{
  "n_layer": 24,
  "d_model": 192,
  "n_head": 6,
  "n_kv_head": 6,
  "head_dim": 32,
  "d_mlp": 768,
  "vocab_size": 6620,
  "activation": "gelu",
  "norm": "layernorm",
  "norm_place": "post",
  "norm_eps": 1e-05,
  "positions": "rope",
  "rope_base": 10000.0,
  "rope_fraction": 1.0,
  "qk_norm": false,
  "attn_scale": 0.177,
  "bias": "all",
  "tie_embeddings": true,
  "parallel_block": false,
  "init": "normal",
  "init_std_qkv": 0.0319,
  "init_std_o": 0.0046,
  "init_std_up": 0.0319,
  "init_std_down": 0.0023,
  "init_out_by_depth": true,
  "optimizer": "muon",
  "lr": 0.0024,
  "lr_mult_down": 2.0,
  "beta1": 0.95,
  "lr_head": 0.00629,
  "grad_clip": 0.5,
  "warmup_steps": 200,
  "schedule": "wsd",
  "decay_fraction": 0.935,
  "decay_shape": "linear",
  "final_lr_fraction": 0.0,
  "batch_tokens": 32768,
  "seq_len": 256,
  "doc_mask": true,
  "train_tokens": 288500000,
  "steps": 8805,
  "dataset": "wikipedia_en"
}
MLP neurons of a small language model. Each row is named by its layer, matrix (up: input weights) and neuron, and shows model dimensions 96-159. Each number is 50 + 15 x the weight over its row's rms, rounded and kept within 0 to 99.
A block is one neuron, or neurons of one layer that tend to fire together. Before each block is what it responds to, as a language model described it from the Wikipedia text at the highest values.

Responds to: Forms of "be" (was, be, were, been) that are about to start a passive verb, as in "The building was designed", "a single to be released", "was found".
L19.up38:54 21 28 68 64 70 47 47 53 39 21 83 41 62 44 35 60 21 64 63 72 41 55 47 59 47 46 40 57 47 32 44 32 68 51 38 73 24 49 30 55 63 28 66 19 61 58 61 51 47 61 57 53 42 58 45 48 64 65 61 71 54 68 41
L19.up82:99 67 55 46 56 40 53 71 40 34 57 54 66 55 41 60 51 45 46 35 51 36 55 66 33 43 67 50 33 57 79 36 36 55 28 32 36 36 53 50 61 53 73 58 40 35 66 18 90 57 63 62 32 41 49 89 04 52 38 65 32 73 45 43
L19.up132:64 45 57 61 48 57 29 55 58 81 58 56 35 69 47 26 50 32 53 40 45 21 36 49 26 44 44 47 37 72 54 68 52 69 49 50 53 13 74 41 77 62 63 57 30 46 27 31 42 50 46 64 54 34 45 46 37 39 40 61 07 55 40 41
L19.up147:65 79 57 37 62 59 61 73 54 58 33 33 68 48 32 61 35 37 58 48 35 46 17 58 58 57 59 69 67 70 45 99 29 66 40 52 43 13 61 46 61 53 54 43 41 53 33 41 39 61 36 57 55 33 37 70 43 59 66 65 35 44 47 58
L19.up220:63 68 52 55 45 71 32 56 53 64 58 99 43 58 60 19 36 75 42 68 38 73 41 46 52 41 42 58 34 31 39 54 72 68 50 51 28 54 68 62 34 48 57 62 65 52 57 46 48 38 63 53 56 33 62 50 24 43 54 49 49 45 27 42
L19.up256:64 88 39 87 58 41 64 41 30 68 88 37 47 50 68 32 39 24 35 46 47 70 78 58 42 32 43 69 75 77 68 59 64 54 39 56 40 60 49 52 76 63 46 55 45 47 52 37 74 71 68 62 36 35 39 66 47 62 52 50 52 17 35 54
L19.up278:71 58 46 48 41 63 33 49 58 29 50 49 61 48 57 47 26 43 40 42 53 47 55 25 45 27 72 48 65 60 57 67 29 50 48 26 29 34 22 62 72 27 47 63 53 34 39 50 66 59 54 64 52 55 38 43 33 49 26 48 60 40 37 57
L19.up303:60 56 58 45 53 51 63 53 39 59 60 56 47 65 45 44 38 44 58 56 61 55 51 80 56 58 73 63 76 39 58 45 49 43 45 40 32 34 48 63 87 50 56 80 50 41 51 35 61 63 15 47 47 36 28 74 50 32 37 56 85 43 37 56
L19.up348:31 48 56 56 43 38 59 58 62 40 23 42 52 46 61 36 63 55 69 41 47 34 51 49 44 62 35 52 56 62 45 40 60 36 59 37 67 72 56 63 48 54 52 52 49 24 68 25 69 58 41 80 40 68 27 53 76 45 39 47 29 55 26 40
L19.up428:30 44 40 53 49 58 46 39 60 84 47 51 63 57 41 55 71 47 80 51 28 28 37 36 39 29 63 47 55 74 84 53 29 52 45 87 79 38 48 48 64 34 28 55 68 31 63 46 23 69 58 60 19 57 32 67 44 45 52 53 43 70 58 36
L19.up440:76 46 56 57 48 43 54 29 42 41 62 50 60 62 40 34 45 53 59 45 49 66 36 43 48 17 41 59 32 53 45 45 15 71 70 48 35 56 52 47 34 33 27 56 35 56 69 34 56 20 69 38 53 64 70 54 70 53 29 69 36 81 28 46
L19.up451:70 57 58 82 46 52 20 61 51 40 55 62 43 17 47 69 46 47 56 51 53 38 87 56 67 44 33 50 55 45 46 52 80 48 45 35 68 52 25 40 74 44 28 52 25 74 50 15 32 59 70 41 52 65 49 35 53 46 59 66 53 34 52 56
L19.up489:95 41 61 29 47 12 31 34 28 44 79 47 28 39 49 58 66 57 51 38 75 56 46 63 17 24 51 37 30 50 42 41 44 64 59 66 53 37 43 55 48 49 51 58 48 16 44 32 56 46 50 29 47 52 55 53 33 66 52 62 46 52 40 50
L19.up547:60 54 62 64 65 56 34 78 59 29 60 49 43 38 46 28 65 52 53 55 18 58 26 68 31 39 66 64 61 69 35 52 51 60 25 46 37 81 63 62 50 16 49 84 50 44 63 14 60 54 39 41 45 71 28 14 43 68 52 63 43 43 61 73
L19.up570:58 67 51 38 66 62 47 54 72 56 33 25 65 71 31 49 16 31 68 37 42 45 36 67 48 59 32 64 85 57 68 29 65 54 43 52 38 53 59 63 53 42 57 00 50 53 68 36 30 63 38 43 32 68 52 46 42 43 74 67 57 50 34 65
L19.up588:45 30 56 40 69 45 54 58 44 32 40 70 26 40 50 29 59 70 23 33 39 65 45 24 58 36 51 40 43 60 46 67 19 48 59 31 47 47 35 69 50 56 50 55 85 57 35 34 51 61 57 77 36 51 37 44 55 62 63 88 66 75 43 21

Responds to: The word "and" (sometimes "also" or "&") joining two proper names or noun phrases, as in "Hill Harper and", "Watson and Reid"; also fires weakly on mid-name word pieces in tables.
L10.up3:33 52 35 67 48 62 69 45 49 30 40 45 63 36 23 53 22 59 47 45 44 50 41 61 52 43 41 39 34 16 62 44 55 51 27 46 70 72 21 60 66 65 48 62 42 46 54 42 44 40 43 69 40 56 48 37 86 55 37 29 54 27 42 32
L10.up113:39 59 11 77 49 56 63 38 59 43 63 49 46 54 43 21 68 63 74 18 54 55 78 40 28 52 66 35 68 52 62 58 39 32 30 55 39 48 61 53 57 69 38 51 40 43 54 42 55 51 56 52 60 68 31 31 40 56 41 39 68 99 20 52
L10.up219:28 48 50 56 36 23 38 47 34 63 52 81 26 66 39 69 39 72 30 58 17 41 59 64 43 61 59 39 51 54 29 60 32 65 58 54 27 54 73 50 37 14 60 58 36 25 83 46 32 40 55 78 52 43 53 31 40 45 41 62 63 43 48 45
L10.up373:51 56 38 20 46 52 44 61 49 48 48 41 70 42 28 65 36 43 54 83 43 67 50 54 70 44 22 54 76 57 62 35 27 33 30 18 74 60 53 64 49 13 63 53 49 39 55 37 57 56 48 41 51 66 43 37 36 41 47 39 62 68 74 43

Responds to: Inner digit pieces of four-digit years in tables, lists and dates, such as the 1 in 2012 or the 9 in 1940; occasionally word-internal pieces.
L10.up4:52 53 48 79 62 73 85 56 75 61 65 46 63 36 54 19 69 67 24 53 42 50 83 65 77 52 28 48 70 40 69 55 59 34 19 62 54 46 46 37 35 41 47 44 31 46 48 56 45 51 25 42 46 09 38 49 31 35 63 49 51 64 43 30
L10.up190:63 68 36 58 29 71 40 56 52 26 81 22 63 53 71 59 45 58 53 39 53 51 44 51 61 68 46 38 22 53 51 49 74 45 48 53 39 81 38 38 61 49 47 50 50 48 72 43 62 19 53 77 23 60 41 49 40 54 53 42 50 51 73 63
L10.up194:64 52 47 37 51 67 46 44 88 40 40 52 44 47 34 23 68 77 45 30 78 52 57 55 52 34 64 49 68 41 59 51 59 47 21 54 75 75 37 38 33 55 60 52 59 43 82 31 39 28 57 54 47 07 35 31 67 75 35 25 55 48 32 43
L10.up441:47 53 37 43 34 50 60 47 59 48 58 50 54 41 31 33 49 53 42 73 45 49 52 75 85 66 32 40 14 59 50 65 34 55 37 43 52 44 71 40 32 56 48 52 27 43 62 46 51 50 50 70 68 21 60 51 85 27 47 44 76 63 36 65

Responds to: Opening word-piece of a multi-token proper name, mostly a surname after a first name or initial, such as Br-idges, Re-id, Mur-phy.
L19.up55:54 43 58 48 35 53 55 37 59 45 48 60 67 51 51 25 48 35 40 59 40 15 46 37 32 65 66 83 41 58 37 47 70 63 58 21 60 44 52 36 51 26 38 44 42 47 66 46 42 67 36 27 69 54 34 43 54 56 33 28 60 45 45 51
L19.up104:46 66 41 38 34 56 65 48 69 38 63 50 56 62 57 49 39 63 39 50 37 58 58 13 45 38 52 45 36 43 50 74 57 20 28 36 55 44 55 46 68 60 37 29 75 75 74 44 67 49 24 66 28 40 20 81 43 51 36 53 54 79 41 76
L19.up141:51 78 78 50 43 68 52 41 49 33 61 61 69 62 65 54 46 27 51 38 48 37 27 39 65 40 40 41 59 76 26 69 67 60 41 32 26 28 57 19 58 86 33 87 49 61 39 74 39 55 43 51 45 42 68 31 64 64 51 49 24 40 37 34
L19.up217:66 78 57 56 24 64 41 65 40 72 52 62 40 53 54 52 35 31 48 48 40 32 28 53 22 63 72 55 55 61 64 29 36 47 41 46 67 40 61 59 56 62 39 27 38 56 65 58 47 58 41 45 58 66 51 44 53 59 21 42 58 57 36 71
L19.up222:47 51 74 64 15 32 58 26 12 36 36 57 60 56 66 51 48 55 41 49 40 33 18 35 16 23 52 57 63 37 49 34 18 77 60 82 52 44 60 43 86 51 56 49 16 35 51 72 47 28 29 64 52 70 63 38 47 61 48 79 37 80 59 64
L19.up293:72 47 48 47 61 59 60 49 48 56 92 70 65 59 61 55 54 50 37 54 56 67 11 29 45 32 51 77 42 26 39 40 55 59 28 63 71 68 55 47 20 40 49 68 70 53 54 71 46 67 59 68 56 43 59 43 58 47 26 47 00 53 50 66
L19.up420:72 28 76 50 27 44 43 73 67 39 54 51 41 47 44 55 48 62 44 34 45 46 47 57 39 42 43 49 46 55 49 86 39 27 44 60 45 27 63 74 65 52 48 29 38 65 68 76 16 43 49 65 55 37 60 58 52 48 31 35 56 83 37 68
L19.up461:45 55 64 58 36 49 34 67 85 58 64 52 44 51 20 27 25 16 67 76 58 76 53 43 47 31 73 73 71 90 51 42 51 24 62 31 42 31 81 44 51 54 33 49 28 77 52 51 49 40 32 63 54 27 30 36 49 33 49 65 60 54 24 52
L19.up524:38 65 32 61 14 39 37 44 52 44 56 58 16 23 47 75 30 18 30 48 51 43 65 59 46 56 49 69 76 59 49 33 83 54 33 41 66 41 58 56 62 54 48 49 62 77 47 58 36 43 44 30 53 74 52 24 48 55 35 48 31 74 50 55
L19.up583:66 48 33 29 64 57 27 52 45 43 53 50 54 29 58 46 19 32 31 48 52 52 64 53 33 43 62 58 54 80 71 49 57 47 68 25 63 55 36 63 37 61 52 51 45 33 28 32 69 38 81 65 53 61 34 64 45 79 38 40 69 38 56 61
L19.up596:84 52 19 57 52 36 45 43 60 44 48 51 50 50 58 35 33 52 57 54 37 63 32 38 40 50 80 60 65 41 56 60 32 47 23 54 51 59 67 49 54 62 50 53 49 54 48 54 36 57 37 51 39 72 32 61 46 53 53 40 19 73 80 26
L19.up618:61 23 58 63 51 69 42 51 53 41 77 65 17 57 38 32 48 53 49 50 57 68 48 38 32 30 39 63 28 72 43 35 64 69 75 46 23 34 71 64 22 61 17 41 66 41 22 48 55 57 45 64 42 46 61 63 61 38 43 27 53 75 20 69
L19.up663:17 72 59 38 37 52 80 39 53 61 42 68 73 31 60 46 51 57 51 76 47 33 46 50 63 45 54 52 33 75 57 46 64 53 21 51 50 24 51 52 59 73 66 64 33 59 56 40 49 32 54 64 56 76 49 60 59 45 45 48 77 88 38 49
L19.up680:50 59 50 46 42 47 55 62 41 50 36 61 72 40 48 61 45 68 31 41 56 42 52 27 21 52 54 46 31 50 42 45 42 53 74 58 67 49 40 61 53 23 67 46 09 53 49 66 26 42 77 72 32 54 42 69 61 33 42 64 52 53 43 60
L19.up683:84 57 28 57 57 43 67 29 25 29 70 65 43 74 51 36 54 51 58 48 68 42 52 28 42 42 47 25 17 48 56 27 61 46 32 59 43 71 42 50 40 59 61 61 31 59 35 43 48 69 51 70 69 52 54 69 28 22 48 48 45 46 60 43
L19.up757:63 62 71 54 45 48 48 53 60 62 64 60 34 56 72 41 31 37 54 40 48 52 32 56 34 57 73 65 49 81 58 76 39 63 63 15 29 56 67 31 40 57 41 44 52 48 44 84 44 39 48 59 40 52 51 78 62 68 34 36 56 54 51 52

Responds to: Decimal points and other separators within numbers that continue with more digits, e.g. 10.9%, 52.31, 6,909, in census data, sports results and election tables.
L19.up87:40 46 51 53 23 56 50 62 47 52 29 43 46 47 83 69 65 56 75 71 19 35 59 66 39 59 60 50 08 35 65 21 46 55 39 51 41 18 52 25 41 52 57 73 60 45 50 65 77 34 14 68 46 66 32 46 25 45 33 51 59 63 40 56
L19.up97:68 32 71 40 52 54 55 43 59 63 26 54 64 56 38 29 48 58 14 31 39 56 43 72 57 72 35 44 48 56 69 54 50 60 86 45 57 45 35 35 36 47 39 70 56 59 72 55 72 68 46 68 68 67 26 26 58 50 52 68 70 60 70 64
L19.up160:44 62 55 72 15 23 49 48 36 55 47 67 60 33 65 55 52 73 25 61 48 62 43 37 27 60 19 48 60 71 54 49 61 71 58 58 57 67 54 73 53 49 35 38 83 70 54 44 56 40 41 37 45 41 67 30 53 38 45 38 66 85 51 71
L19.up197:56 56 67 46 28 54 28 19 44 45 44 22 58 86 47 38 54 42 46 40 27 52 43 45 39 75 51 41 26 52 46 30 35 69 61 48 32 82 33 70 58 48 72 51 42 28 63 32 39 31 35 58 56 64 50 37 53 60 73 25 52 75 50 26
L19.up251:46 21 72 38 62 13 69 44 61 40 33 45 29 70 54 70 33 53 45 58 38 43 26 65 42 55 36 44 37 49 23 29 59 35 53 43 52 46 37 36 53 67 40 51 52 66 52 26 40 41 59 50 64 36 39 66 40 65 46 52 52 65 55 62
L19.up338:56 46 72 41 64 56 41 45 52 39 50 62 70 30 41 63 40 40 62 48 31 28 45 69 49 54 44 50 52 57 57 08 68 63 34 64 75 49 44 56 32 56 62 10 67 75 46 35 67 54 37 77 57 30 51 73 51 51 47 65 22 34 35 54
L19.up401:55 38 25 63 48 29 63 49 35 43 31 44 30 54 49 27 87 21 51 51 73 20 52 70 55 65 49 39 33 40 53 22 45 46 27 61 48 56 80 26 76 56 68 32 48 46 41 57 71 27 63 66 66 75 47 71 56 66 57 65 20 62 44 56
L19.up449:84 63 67 57 50 66 59 40 61 38 56 62 37 72 52 57 40 51 31 18 35 65 56 62 50 48 32 41 55 70 56 33 51 37 33 56 39 47 41 47 42 59 40 18 72 44 56 46 63 71 70 78 58 50 48 57 32 37 52 54 31 41 44 58
L19.up490:52 42 53 50 22 46 33 47 59 31 30 40 59 49 59 87 67 20 51 43 52 40 70 46 52 71 40 46 19 55 58 11 49 55 60 63 54 50 55 63 65 62 67 46 66 58 43 37 38 50 53 55 45 39 33 38 38 45 56 38 37 52 54 61
L19.up503:69 44 63 69 32 49 38 62 61 43 75 36 49 56 20 77 50 53 58 37 57 35 50 73 50 55 70 51 46 86 80 49 60 46 39 46 39 38 30 58 59 18 47 65 58 42 26 49 42 38 62 41 41 38 38 65 21 19 63 87 49 70 26 62
L19.up505:66 77 52 45 35 32 71 67 43 60 50 58 63 61 64 54 81 45 69 48 70 36 57 56 66 53 53 59 52 69 10 62 47 22 58 48 49 42 54 33 60 51 47 73 66 44 53 41 80 43 34 32 53 70 67 66 37 50 59 52 52 80 20 61
L19.up604:38 45 51 54 54 54 41 47 43 59 33 49 28 78 45 36 42 42 90 44 25 26 43 49 48 65 50 58 56 57 52 54 53 42 79 49 46 47 24 54 54 34 52 60 43 44 65 34 58 58 36 72 67 80 41 55 57 44 65 58 52 72 54 71
L19.up614:57 68 60 64 34 33 48 61 61 56 55 49 50 63 83 42 61 49 61 46 53 35 60 42 31 36 26 36 30 60 50 51 52 50 18 40 38 41 67 57 55 52 63 54 59 50 41 43 50 56 45 54 83 50 31 74 38 49 41 50 51 65 17 72
L19.up667:45 52 70 68 38 57 39 27 50 55 43 44 62 66 58 65 63 33 23 84 43 52 42 71 30 34 42 36 69 59 26 56 44 32 45 66 24 14 36 53 61 47 44 69 66 49 47 48 45 49 26 26 45 36 40 65 32 54 55 58 14 42 61 63
L19.up700:44 22 54 60 44 43 57 38 66 65 51 34 39 53 48 41 50 28 58 36 44 39 36 47 42 65 34 81 66 53 47 42 76 50 55 37 43 52 66 56 39 67 72 44 39 57 07 59 71 65 43 60 43 46 68 16 48 29 29 51 63 54 28 45
L19.up736:61 52 12 62 55 79 55 58 51 51 39 50 38 42 45 30 62 33 42 31 45 51 36 66 50 59 33 11 40 13 39 49 56 41 46 47 47 55 57 65 52 47 61 62 44 60 52 56 85 71 68 81 51 55 20 56 47 23 75 10 65 55 83 50

Responds to: Forms of be (was, is, were, are, became) right after a long subject noun phrase, especially in Wikipedia opening sentences like "X (born 1986) is" or "The 2000 tournament was held".
L10.up24:56 55 50 59 53 34 43 65 25 61 63 67 70 63 27 59 68 83 56 34 29 47 53 44 50 30 45 79 73 31 33 69 52 79 55 53 55 31 51 25 56 30 32 66 45 36 70 32 51 34 73 59 26 58 51 36 55 33 29 46 56 65 43 37
L10.up119:24 48 33 46 17 31 56 29 47 40 64 74 33 57 57 48 40 54 77 71 52 52 29 67 44 45 65 39 57 45 37 59 64 36 48 50 18 58 37 69 32 57 41 66 39 46 65 56 52 63 68 59 52 45 56 36 40 49 54 68 28 55 28 38
L10.up176:25 19 69 16 46 52 51 45 39 24 68 63 57 54 44 30 42 52 26 66 24 38 69 64 41 66 52 27 65 67 59 59 64 63 34 44 63 40 55 40 54 75 55 47 56 39 58 57 46 59 65 37 72 68 28 27 53 34 70 52 42 38 53 24
L10.up657:59 43 44 33 57 49 54 35 46 38 43 59 60 64 61 55 41 46 44 25 59 31 65 56 66 37 43 44 60 62 32 52 59 66 56 69 57 36 50 33 52 40 59 60 52 30 52 48 58 37 49 56 67 78 45 43 63 61 36 70 57 74 49 78

Responds to: Digits or punctuation inside multi-digit numbers, predicting the next digit, as in the 9 in 1989, decimal points in coordinates like 34.93, and list numbers.
L19.up10:74 29 61 45 66 54 14 33 52 36 46 46 36 75 70 33 63 35 44 39 33 29 76 65 39 29 63 49 44 63 16 41 51 67 75 25 57 66 74 58 38 39 76 49 81 19 42 49 42 79 30 46 46 50 47 53 52 55 51 31 57 70 59 47
L19.up16:62 32 56 52 69 56 35 42 40 24 55 64 68 50 75 36 41 37 53 35 46 39 45 39 58 44 43 76 45 60 47 77 52 42 32 34 68 47 58 75 27 64 56 44 54 53 43 67 52 66 43 60 52 45 23 53 69 34 70 30 52 44 64 45
L19.up115:53 53 52 42 37 55 75 74 43 38 37 21 30 51 69 28 33 44 31 49 49 64 62 38 32 60 88 61 59 60 18 54 20 59 50 27 64 69 38 30 44 30 35 50 67 35 46 44 58 52 31 64 17 69 41 45 68 48 31 19 77 62 51 54
L19.up228:49 48 59 63 50 40 47 09 58 25 34 79 61 35 43 45 78 26 41 55 10 48 62 48 56 37 27 39 46 55 68 71 45 48 65 20 43 38 73 59 50 60 53 51 50 56 61 51 32 68 50 61 58 44 49 58 53 48 53 53 50 61 63 58
L19.up241:63 62 51 76 66 64 60 57 56 34 71 70 77 31 57 52 64 46 59 60 33 58 56 74 74 52 45 65 57 67 72 45 42 41 60 65 49 46 38 43 52 69 28 56 63 39 23 46 41 77 44 57 54 51 52 35 23 72 51 24 43 57 39 66
L19.up301:43 44 51 52 84 37 51 53 41 52 39 57 58 39 41 47 58 65 70 68 58 52 46 41 50 59 47 44 39 47 23 10 55 46 57 45 63 66 48 42 44 65 61 48 53 52 63 44 42 76 05 60 46 65 47 45 48 52 52 24 77 55 60 71
L19.up395:62 66 31 63 57 26 46 71 55 45 37 32 44 56 46 49 51 43 57 69 66 26 47 64 67 40 37 25 46 49 24 14 49 71 69 66 51 47 48 44 44 53 29 57 50 53 53 37 65 52 54 51 34 43 63 45 58 61 62 63 58 55 35 65
L19.up413:63 57 71 58 75 69 43 40 52 46 49 47 58 37 71 50 43 48 45 48 51 31 43 58 53 43 59 49 99 24 52 87 56 50 31 53 60 50 46 33 50 44 41 39 29 65 23 47 39 85 42 77 57 48 32 46 36 32 23 80 69 40 58 14
L19.up438:72 65 48 55 78 52 44 54 57 51 19 55 62 26 54 41 43 37 50 63 81 20 57 40 39 75 39 55 65 53 42 49 48 31 06 73 74 61 46 55 46 42 50 36 86 59 25 31 39 49 33 64 66 13 60 66 58 53 30 64 69 62 43 52
L19.up538:76 27 51 76 32 42 45 50 28 50 59 48 52 57 25 44 59 51 61 58 36 43 21 82 63 51 76 75 31 55 54 38 48 53 46 47 44 53 41 55 51 21 55 46 63 48 55 24 41 69 84 53 53 65 71 42 50 48 46 46 66 38 42 44
L19.up591:52 57 55 64 69 39 73 40 44 32 20 59 52 84 45 55 33 65 52 68 65 53 65 36 49 32 56 43 56 41 43 76 50 50 13 47 53 40 47 47 46 60 42 59 86 41 51 70 60 75 50 67 48 47 25 35 45 36 60 26 49 38 39 60
L19.up641:64 43 67 49 65 50 39 51 28 41 52 89 41 33 73 46 23 31 54 45 45 62 49 60 54 57 54 37 53 50 46 28 25 58 35 41 66 72 23 22 28 44 47 36 72 47 48 22 48 59 65 43 24 29 58 64 64 64 67 75 62 61 38 14
L19.up648:72 64 55 47 52 43 28 17 60 28 56 62 44 44 75 63 41 55 74 47 62 35 66 58 33 59 43 40 38 48 52 71 63 49 46 78 53 39 20 42 82 49 71 35 39 41 43 66 52 66 41 50 23 41 56 64 55 55 46 53 45 62 50 47
L19.up676:68 43 63 47 77 62 18 31 56 29 15 74 63 56 39 37 59 55 42 67 42 63 45 60 56 52 50 85 22 45 57 70 70 31 33 59 49 52 26 64 39 42 59 60 74 75 71 41 49 76 46 54 59 60 35 40 53 49 46 49 73 52 45 41
L19.up688:40 20 48 66 51 66 73 51 24 36 33 42 66 46 41 65 63 41 66 36 56 20 56 77 68 45 64 49 22 70 29 55 48 47 67 35 53 64 60 63 45 54 42 52 57 54 51 26 33 41 62 67 15 53 53 33 49 27 47 50 77 81 47 54
L19.up730:73 51 78 65 36 69 71 61 24 56 56 40 85 78 04 34 40 32 32 63 55 44 39 58 47 69 63 67 74 47 40 57 44 40 43 40 71 63 73 39 55 33 60 38 70 47 40 57 36 62 49 57 44 62 32 66 44 40 31 58 83 39 56 55

Responds to: The period used as a decimal point between digits, mostly in sports results tables (times, marks, scores), e.g. 52.31, 56.82 m, 54.56%.
L10.up168:46 33 56 31 58 57 39 27 50 51 31 39 49 60 34 37 48 32 69 45 25 58 49 59 01 55 34 11 50 50 55 38 46 34 25 52 64 47 66 52 68 61 55 45 51 60 55 55 49 58 65 42 72 51 41 57 38 56 34 70 62 46 44 48
L10.up415:33 35 33 48 25 25 47 21 54 17 42 51 64 59 83 17 68 44 68 33 34 35 76 75 54 64 57 26 63 51 40 45 61 53 50 32 60 37 63 77 42 46 50 29 57 62 56 61 49 40 69 20 55 59 60 39 55 43 42 48 59 67 51 59
L10.up416:60 66 43 65 57 46 73 55 39 66 51 60 44 68 56 53 73 52 51 69 63 60 61 58 37 32 33 50 20 57 47 42 53 69 22 76 62 66 53 59 72 31 66 37 60 56 54 38 55 58 65 56 50 67 50 70 81 35 39 72 51 49 58 29
L10.up453:59 34 35 53 29 42 44 45 75 60 58 65 53 52 39 53 58 38 48 64 45 44 56 67 36 60 64 49 79 69 67 32 65 64 57 67 52 43 75 55 62 47 46 36 80 65 64 55 47 54 54 62 38 95 69 53 54 46 28 57 52 20 58 38

Responds to: Opening pieces of split words, mostly surnames and proper names (Cle-all, Pet-al, Web-ster, A-rita, P-ö-rschke), plus the article "a" and capital "A".
L9.up463:59 45 49 54 47 41 33 64 50 59 61 97 57 59 50 59 48 46 55 70 59 40 46 39 43 62 33 64 18 49 79 37 37 61 44 52 53 13 40 83 44 77 46 48 41 58 74 43 49 58 48 44 59 55 34 73 41 46 56 44 48 53 53 43